{"n_kv_head": 6, "d_mlp": 3840, "positions": "rope", "rope_fraction": 0.5, "init_std_down": 0.0, "lr": 0.000133, "beta1": 0.9, "decay_shape": "sqrt", "steps": 9156, "dataset": "wikipedia_en"}
MLP neurons of a small language model. Each row is named by its layer, matrix (up: input weights) and neuron, and shows model dimensions 128-223. Each number is 500 + 40 x the weight over its row's rms, rounded and kept within 0 to 999. Numbers have three digits each.
Before each neuron's rows, "fires on" lists the tokens most often at its 100 highest values on Wikipedia text that the model never trained on.

fires on: "ro", " Pro", " pro", " prof", "-pro", "Pro"
L3.up3467:533513491483556480512496480510529506521558487481477429520496511495483450466515482522524496512559544558494523572442461536488504598535508424574506463539545500510568511524547464533495499552451497450519544574495432486530429470577492473456517507566531434491481473509503476500564459468432487561

fires on: " a", " As", " s", " Japanese", " African", " as"
L3.up2613:475470594522509539480569557481555473469472485527463470467475529581530557501477463491573513522548498536550564562486484512495505449461544473518512560485574523445538426484557476527495598502563520471477508523552502450494517532548447485451488457441453456458527489527451444526486495516437479523

fires on: " He", "P", " G", " P", " CD", " game"
L3.up981:406554520450503498501473503460479442459460542497558443549471537464478494522526512541446497562481520523473500465464566527563466440474558439524464505454525486504507467516516486464478542483494522555515492472549424519449460563485547518440527498516471564473486462547475461518467476454524521508

fires on: "cer", " Main", " 50", " 75", " 45", "er"
L3.up1652:507445477523438476470526450550476378566503484521501515471484536500499501511497514488548563474490528517526497587518511488492398397459442506424481500492480502487483517503451447484508514516474532501564510477557496428441569544505507565506539526541531508599528463521466526515498488468521472497

fires on: "y", "om", "b", "ay", "aly", "ur"
L3.up2194:513432534488566479434508443486505499485598427487436485554426498505515467446483549453551563513496455488497520503490500473499474491473502449531500494480509471455486487533479591476524563565488463491566561511554552531452482481509551530501531496445461538475515463528459454571549506497505486506

fires on: "I", " \"I", "=", " Barbara", "ria"
L3.up2400:446464472518573574551507491502422483511501492572490485543539460469560530532513566469468538565482482536492487552465457527472464499583490556511544546528463519464447489503493496549482552524480503544427521532507443438491481525527557503445440523517518568520533434487536467524446469528481525509

fires on: " \"", " “", " ", " said", " reported"
L3.up1059:471524446491533580483512477461421463517497491484518528454508493562499502486479493492414488457565433494502522448502487484522523434520503496535556519468526499439541432529480527529487485473499500520496467462509454518449432583533443502368458513477477509516573547519440470535473492458484580482

fires on: " W", " $", " Q"
L3.up51:480525480549464465541494408551493457476487542511572527546534502537477616499437494468505550506484472539474428473474492498490522428460493499568488546519518489405524418603483514480511510504500531461569507527514509465459478458524506484481469584524542522448502530485511517520496491620482485555

fires on: " in", " from", "\n", ","
L3.up3067:532474464474522546452454525509446502497456583494487460568468555544508470500528472520508598473558528499503552430495506574543497468498537476460510475519462511531515564559539469543504486534417496484486454566489513507458489495524527514454470512501491479578533447479472458463478525526461524501

fires on: " 0", " Moh", " (born", " Kar", " Lor", " Marie"
L3.up836:487517544517462575474420472518537430465493558516512536521468548566504555568463480506485536452508439521524497511515508541428465490529494571579515511597506616461489558477495520492485509562517528447446431465459439457468514384552509467432481486455496517464522541498458419461490527525541563457

fires on: "ost", "-", "-s", "rop", "hat", "-f"
L3.up378:477466474503545513496501496451518442489556503513494442558490564529482491579439477481531571455524580553489591428442536492455504440496474462497484503503592455512518597477490467457548546463495541516564496503432499468522453522514543495481508570534555513599491497483537445507466485461489517500

fires on: " and", " Gu", " Architect", " design", ",", " &"
L3.up162:576508491523441462478479519492547481551477489486452441521502542509533530460487487533471536513511531502483421616408596503521552435500490444474500516524515485515505528464470408419516527511568484455454501526545565414446467439469480469494400550520524505453549525460415446483553446470466497451

fires on: " \"S", " \"M", " \"T", " \"E", " \"P"
L3.up773:509466501527515570504550554532515496540519466512459469495478468441503476455557547469503481469572534554452514470532533455443440463563432542429537500580531511472555504540494503487492575487474478449454458449558457470553504533449502548506449474532517512535488504462532421479496506459473469419

fires on: " re", " continued", " clos", " full", " San"
L3.up1849:487535521495482470508527499503425447544474517435464483546528467542547537493455512419516506507566512461475459487505534480561500529457532551399455518502505554433522509535411453531462485507485528462477474497478490417522450506497555504477513527487532557470476519452489526525434552455508521558

fires on: " M", " (B", " (M", " Bo", " b"
L3.up455:540462492529503506431511492434583458451566435528504436565544545565490511470609499445533543489500550554544435565531514518475497488474454444398530490474548480570490612514501471535518538506458450513485569539501476466421470455509529485542487497505516521544551562528532514518525616448498502475

fires on: "27", "29", "59", "28", "22"
L3.up764:536491529552535547539551466524475520442501398499473500498556492415475509493468474520484529553570475474539516564465463565516493487525529434532501451524450478511478508556494462545517484486451409495476520547520617480512518453481529492524522597494530460482548530508525467508434555520537540471

fires on: " sub", " post", " Pre", " place", " Ministry", "Gr"
L3.up3726:453504464526495472492524468491542527471470578436491485539450405462477560466416479512494504580586593544456456520426505578540494486521428536575483483467518528532501460578518499544508513540481514525498521539564551523539501516454501494469450555454469546534517478518453498545520495438527475543

fires on: " Pl", "il", " Pol", " sc", " Bra", " 190"
L3.up1651:513475574465487500447511584521504492450516542476500479521515472542512511571492509492425522560491447506542485515466457544540477426606446516502552623572505516514560583459546448536476545607475476513474499593465468547438541542518500540451549527451517510585505436445500552576466488493435440534

fires on: " Y", " y", " Ke", "Y", " issue"
L3.up1324:438486553532475497493449553528494464473542481537525495551537493460554490493493462496490521483494484469503555483449539488544529547495470514485605518576516528482435566519462498429521525514441493509390516552453421519534459585537517459457499496529516535504534512447607520516468482514473460480

fires on: " University", " children", " Western", " Not", " Sc", " North"
L3.up582:513470578540567500463535434531522489525494516454446584517427457466522505453481534523475434468500518504490414461514503544541453488560424466528512541443517450452547487517522453565444517503481573441480487501435490485548580489538577513461503514570540481471534503506555524478511424481458492513

fires on: " B", " Ch", " L", " Democrats", " R", " sequ"
L3.up7:447485534562486475584468497472497570475512559457566490586440444493562518557519402504550558567480504501531502444522476497427480500490413514480513484507468474451454465506469423485555596559428505515498540546617415537471454475503521528470543492588556523530537532505535519546547501528543496544

fires on: " having", " 1", "an", "H", " George", "qu"
L3.up3252:566495523616498518579474493455421514500508473473546397521425506472466583515492464519510510466504520557511525505449527513536494478495482518485537453508493526536533475525500474497486512485376527488473468540525490536505425579512501442541479529604504518468496574508432487533526535546460511488

fires on: " X", "ou", "X", "EX", " example,", " Kh"
L3.up3099:466521493518527505533544445513456484481537496491494513498519516421509497463476525521472480467453526553518522529468540513576566455587528423431536442465536450492483497400485477523473512454443450489484510467465447482564415520467530522498487542506547570514506528455484423491587463461510451472

fires on: " with", " Battle", " research", "'s", " head", "="
L3.up483:500534552502470568474497594461550426491442542514518418531457516434480504478533466476527518573529579475492460538463487478448509433510584502513460512497532516441441498483386517446491460545504511521500468523442467480531509586542452515487409528506513531464456519456489452472534490506538537473

fires on: " 2,", " exc", " dated", " investig", " al.", " synthe"
L3.up2162:532542494570495514447493457420559461536541516503478477459555559498497505399486521547459485521528516459475495476518487561565502470517499435469554515476457507500536484479565469507535623521472477470531441545489555485542518494511496493392478505516530424531501538482503454523476506478530494483

fires on: "y", "ur", "ang", "r", "ul", "al"
L3.up1739:510535511515531483529523521478516492553523491505504540555452423463506580523490556527505546629456480456504474499425543459440515505503483518505525502433496458550486450489495520424504533544554504403530494469540474527487434459541536518491503589479451524505508490581469496610491540536509499482

fires on: " University", "ur", " 2024", "duc", " university", " 1924"
L3.up1526:511523497491545462469453500513527485488431526542469474468469544564467513538520470505494463508582451437527562557509542571551552479549479462504498560520543515518485429470519545419483506562480501529525466511560523497510506449502488547507521535470515474458545455507571474506479466480474551497

fires on: ".", " is", " D", "an", "k", "ak"
L3.up2852:545519519470503579516439499477512487493408462456487452538483543505536518486524461516458579524475511492494450484484448520537473488511524500485554515430480461442464422496536515523522537491380484476531456527532539530447453594472509466474477463496490523472541500517495502510505469553485452486

fires on: " ", " A", " return", " a", " re"
L3.up1320:420438576547460522523521485522481483497514473553471500528464449536500483406436569468498511475458454492553533522557477517484506520542528465485552486517487465493549545502495491499499496466504489524436429526508406465505491561516522529469525471533514525476576455461469549531477459481485491501

fires on: " Pl", " I", " Nik", " black", " Am", " Gl"
L3.up3264:475483475485494545492580459398490499481496490520563475527539483468508498474495480540497559530468480493524534477474534473544476436510507518479518429483540516464461519504500520574456542509489463491536511565543582434442487482471554464435500477436465475477405488529422529462533540455515586459

fires on: " in", "ac", " II", " IV", " built", " or"
L3.up2218:510496508550420488518416456511485540517498505446515455553562522479433524563450546428558509436564465565508552483463573519515486470463507512515537492474551499490579527512488478542552599543474483520471482528416500434470391495564499523502516555501530495522572450515475463510526489527493571517

fires on: " n", " sequ", "-N", "-n"
L3.up2734:485457434495475477556453409525463459495460445494521528470484497578488599536489509474437422516553458509499557460491506570492503414458486458506513525462447497453529420488426490420509494546493435507496516526490507503480461465462448472505523504530481472508502443581463487482515413501415490502

fires on: " the", " The", "==", "The"
L3.up337:485540503538528486527496495501487522491495532522482476510454435415523539486454535485483513565485600529529498479528461530510523587533520463479543563479559578452434550528476495527454514493573517490520474565446449542454443538472507526505500520495499464515480504501468511536449448555469497462

fires on: "2.", "4.", "6.", "5.", "9.", " where"
L3.up2774:477556481531575513465524396456571455475487466398541498486504486488494497454502488525564465520496489507425508482407534516516429493504489467492471493499399475516528512475469483422520490437514472439488423445481422432427474478515495462530462480545469503515470530530454448566449504454559454540

fires on: " ext", " since", " dem", " Since", " After"
L3.up1778:543495542475480528484517507552526514580563516507479514504541493503446526477428506447513516443542445467516555513471572550521444441531517484468504521448496483438473487497538484457522528529475424530526437552492471530534455515543421498556495483506561450490496503539435469529513568484454503520

fires on: "|", " round", " +", " (s"
L3.up3422:458468519503479506570462521571498499478476494511516515482418496502472557457443545498479506521552518533507474463488482501459458537466510532441506534451468453434531423531475494558467562485528559430527519495541528394528528450465541490425419555466445555524461551452515535520549470452521552556

fires on: " Small", " Middle", "The", "oc", " over", " The"
L3.up256:497557539493461440521509504530486466557515405437467430529530457525507479424463535474533556441486448548477537464510537514542499520566413430465535492502519461444505556513505431449554518454497439524489483560436503519486491534537507539463458501509500485533428513492486572473558538501499518523

fires on: " fire", " Film", " Health", " fair", " News"
L3.up199:493496559534511520518477431452510494505489502452492488558440533456459545445517447496463439534471488488445533559540495502571480418484461553537490514527456571587499454543461426470474483434502456522500440472485540439539471469474486499432602570523519452498509505506465481451550560530571440549

fires on: " design", " construction", " Design", " development", " struct", " building"
L3.up2749:429526498571556459504472531417564529460472562460533470519514527488500448531542524469425534505490458524526406502480487516515381474521499523516489565569493500484477548465519443523534537515510405509556456526435487470482514599562509546533526513553488439493425514515478499526576424584439496459

fires on: "os", "is", "ost", "it", " I", "as"
L3.up1921:483469559501507484454497479467543476580484523477519443537491517466512569522467517501476453552521499520479507514489544518566499434495464489407440570418522477518512530481430443530488581560506474516544515523501448494475527506529628504557499520488514458474468629477516419500543558421482468465

fires on: " H", " By", "s\"", " by", ")\""
L3.up1260:518568455496517522517526482521524441521526531481491511524441526444473473524464491508503583523555468471448498541519535514495515468495460488471515446473537495547505454550516446527500483474429472443496505511510489474508465442525560540509449527459479482505581521477491431464494484573500537466

fires on: " there", "ett", " There", " population", " Area"
L3.up350:535527556510451551506499535521520543548411477535509510553477449496481559454484518499507489535448478579537460474461507531494467489455479516610494537506484466422479489519476519505506507578456490531427446497541548427530470452469540477556473508588526510561455498549537561527473522598554532490

fires on: " dist", " cost", " Gl", " cons", " Cost", "ross"
L3.up3311:605522625522510542489479513517494485480467497515462511517460449458522533501453463488501571553455450422539520522578461506507484499543525531491568540507470479512513544481462483552487515460517455547458575486470481462487488507484459471484534488535489472513567523461539510540506447589518507578

fires on: " had", " /", " 189", " in", "|", "2%"
L3.up1255:483548547510472489417504519504442426528511436434541436534502519524524491524448471552513493533471511581569506457473549544433412484501471486503489503507536527504517466586454428521533506494533504519520491569495490530432466459576599472523481488486534532529549484510484493550449519505538515427

fires on: "\n", " Billboard", " Lake", " Living", " Clay", " Country"
L3.up451:534475512544543543592493533547488444536514506603532491501469539489523523484515456467516506552460508529546499486454544476507492473462506413456523535586520510489434524487432482533518471511430514478489505466499526466482470511470487499410513588491540500510535477529530450542507584423536452446

fires on: " th", "+", " Sy", "+1", " sw", " South"
L3.up791:460484470540463554493428462554457530500550520440562546509475515555518555522469516435599453492514558504478530503453539555543618470509521510518478529467463498536523519509425491490440506495531426501535439455549530493552524587470584479441515526501507584499451470470485449499467482566537484559

fires on: " Port", " River", " Oak", " St.", " Pear", "ville,"
L3.up441:553524511523466464486519462520488514496494525527470525540434494502518527466479483529529559429423506536416449591428550477528490503443460474533482515541560557459519531527538483541559465519503523494512535516541477443448515435439478546501427529488565558479513488521555527450496454434531421466

fires on: " Ch", " Grand", " ch", "och", " Arch"
L3.up2555:583457511484575455475456446488482413466552451511494478501477501484482488465495537459530514466477512458438527539453568549491520503520484493505455540474548498477489530567479455487512516557483514451536546507419478490454503546483538587440514551545544499501467548473518532496536484512501531505

fires on: " company", " Em", " reb", " .3", " Robert", " Edward"
L3.up1616:556521496537413452581477476477506525505462442485489494520488487477536559582485431514566526521538555537480529582528528556415444491563441553543600469563494527415528466497515447448512556493470526507451477452506504503521536488508512522519426516472528533548515509477530553502418459431463446464

fires on: " San", " (19", " also", " International", " free", " United"
L3.up3295:488493489475550449468497493444497511523483424462479456533468536538546542464532423503587583477468531523511520501532506545566536421415454565457537539521427503545554531512472432526493481535428452474454511537479472465477480480506461491479478492480516468468509509566470554580534516478467536532

fires on: " l", " L", " (L", " phot", " La"
L3.up1863:525503533507479460477461476472482518509522486483513496506493486513443493484492448494455495461420603575577536499503443457453498519486450424452532493532492578447415499549431489514477518512449465451563455576516483440508487529484559520443476538507510464523569529541536578432563498478465570531

fires on: " he", " often", " expl", " thus", " meaning"
L3.up3218:489532497472407505544496479541482518493530546536504535504572496490490471438536477486536574576574401464537528459443534519534525485522478462471463508481513558510567501504558465476502542484539456488513543378534514493502544554524549466466528443512558485521519520559484533527484515509498595538

fires on: " Em", "im", " rem", "em", "ym", " Im"
L3.up2244:467531553499488480498514503504521507508563506524469501496428465522570451567530547452553499445516530426545573518468458526507478544586501484456484439516461514417519426470519427424529488502506516566539439469482442475520525543510507510440480472511593515535567523451517445516564453535531421501

fires on: " a", " its", " U", "\",", " at", " 1,"
L3.up2972:465531539526484561558501519548427456528494470419573464518489544481506547513505434461524534443527459502481494503536499516457440495552479473426555465485519588504442517481443432500474505525450471496424474452563470488490489517517528547498497524568490518472477483511478494580495517515501503475

fires on: ";", "===", "8.", "9.", "5."
L3.up837:445452505500502497452453490492436501472488482436533453479477513541466541521505528449515542570578511474558549502433523557520477475560484511426596495539485542522488571478474452493465577506414470523482476476552486480437520483571485484502489486458491538523509531643494481562492524503457408497

fires on: "ul", "et", "ederal", " Ser", " Bor"
L3.up1844:455476460480440464474503531455440492519489438446456381495517445439460494506512471548476554489467493443527539484500486472573482496584522521484527498492539574510480530460392484510489507545461386545390483466628487461490524516470507501539517565503604478496523592525522524497475568429528506480

fires on: "q", "Q", " 1", "s.", ".", " 0"
L3.up1462:592572517499512463513424395524556450440547555533516431588493545512497532512528482517518489429451462531484422497494580547459502529519477456475491527519472540488530410498485500479487558530565501565514494445463550482544523495474447546520489540478481573444497512472514439460461505532454500542

fires on: " who", " (c", " (w", " whom", " whose"
L3.up3621:546537449485543541506399499490531544460540537471554476512504493424443568501542568433531531558575456578528506499425520574501480497450466514507485452430534523513522482532531517435510520503453499478448488417460475457520519465486498488483450567546502538546474439572539515471530520456471509490

fires on: " Qu", " round", " qu", " Q", "qu"
L3.up2890:486506550529473460525467554518521427528512452490553425517482480494511575479461475524460542539510464444548503502527511562526454436455530478481500449484549566466572522491525462590482468497438447495452555564506501513503565498425493520516459574477526479481505554494537541485616549541552480504

fires on: "ir", " ground", " late", "vel", " much"
L3.up3155:454578524562477478472480558438517531514481483556553456539462508523561488460506505515537556461509450509576477519444591512563521490460513507438529510480537547449453562488515433499432468502510480470540507468410381488417470482458445560576545537501499521581472506466500510484539475464461502488

fires on: "us", "ium", "ia", "ata", "oma", "ii"
L3.up3807:473474637509486555534445462526571509535444489437571469499484520488514534457466466507528580510565475493479547534484511502565490463477462487448500479452502516438522545497510467520515565478527384538529471475429565539489482528525533555525547462488497534512506515465540504547519460461478478528

fires on: " Racing", " al", "C", " Ch"
L3.up2443:448581520512430600456473537495442498471487493528514475565453533474543524511484456494501491532487501578514507538417518578548511474485501529547517548471499473530503463422499503547553543538543478535500470484472520525488450459473505497540481535574498514518537522447527503463482558433512414500

fires on: " full", " exist", " L", " lack", "ull", " total"
L3.up3458:545480524490416427491510528457452485574545578504508497492555565481553551567529457531492480507508487555498499481471491537492440472464495473457432495470458538489544565495476510482466557523483487521520496509521539464532490528538482548521525487510576453498461446461557578464417469545473541524

fires on: " B", " Ber", " U", " does", " Ros"
L3.up2751:428449504527507512498447454487522506574545453475524492518501515520515510502464482482443534480439480455557446470443479533444437568524416503571515504501441488504501505539464494493454450506558433483444545512496502541483536465527506505468534511506556484548436536538440536514512602445457474522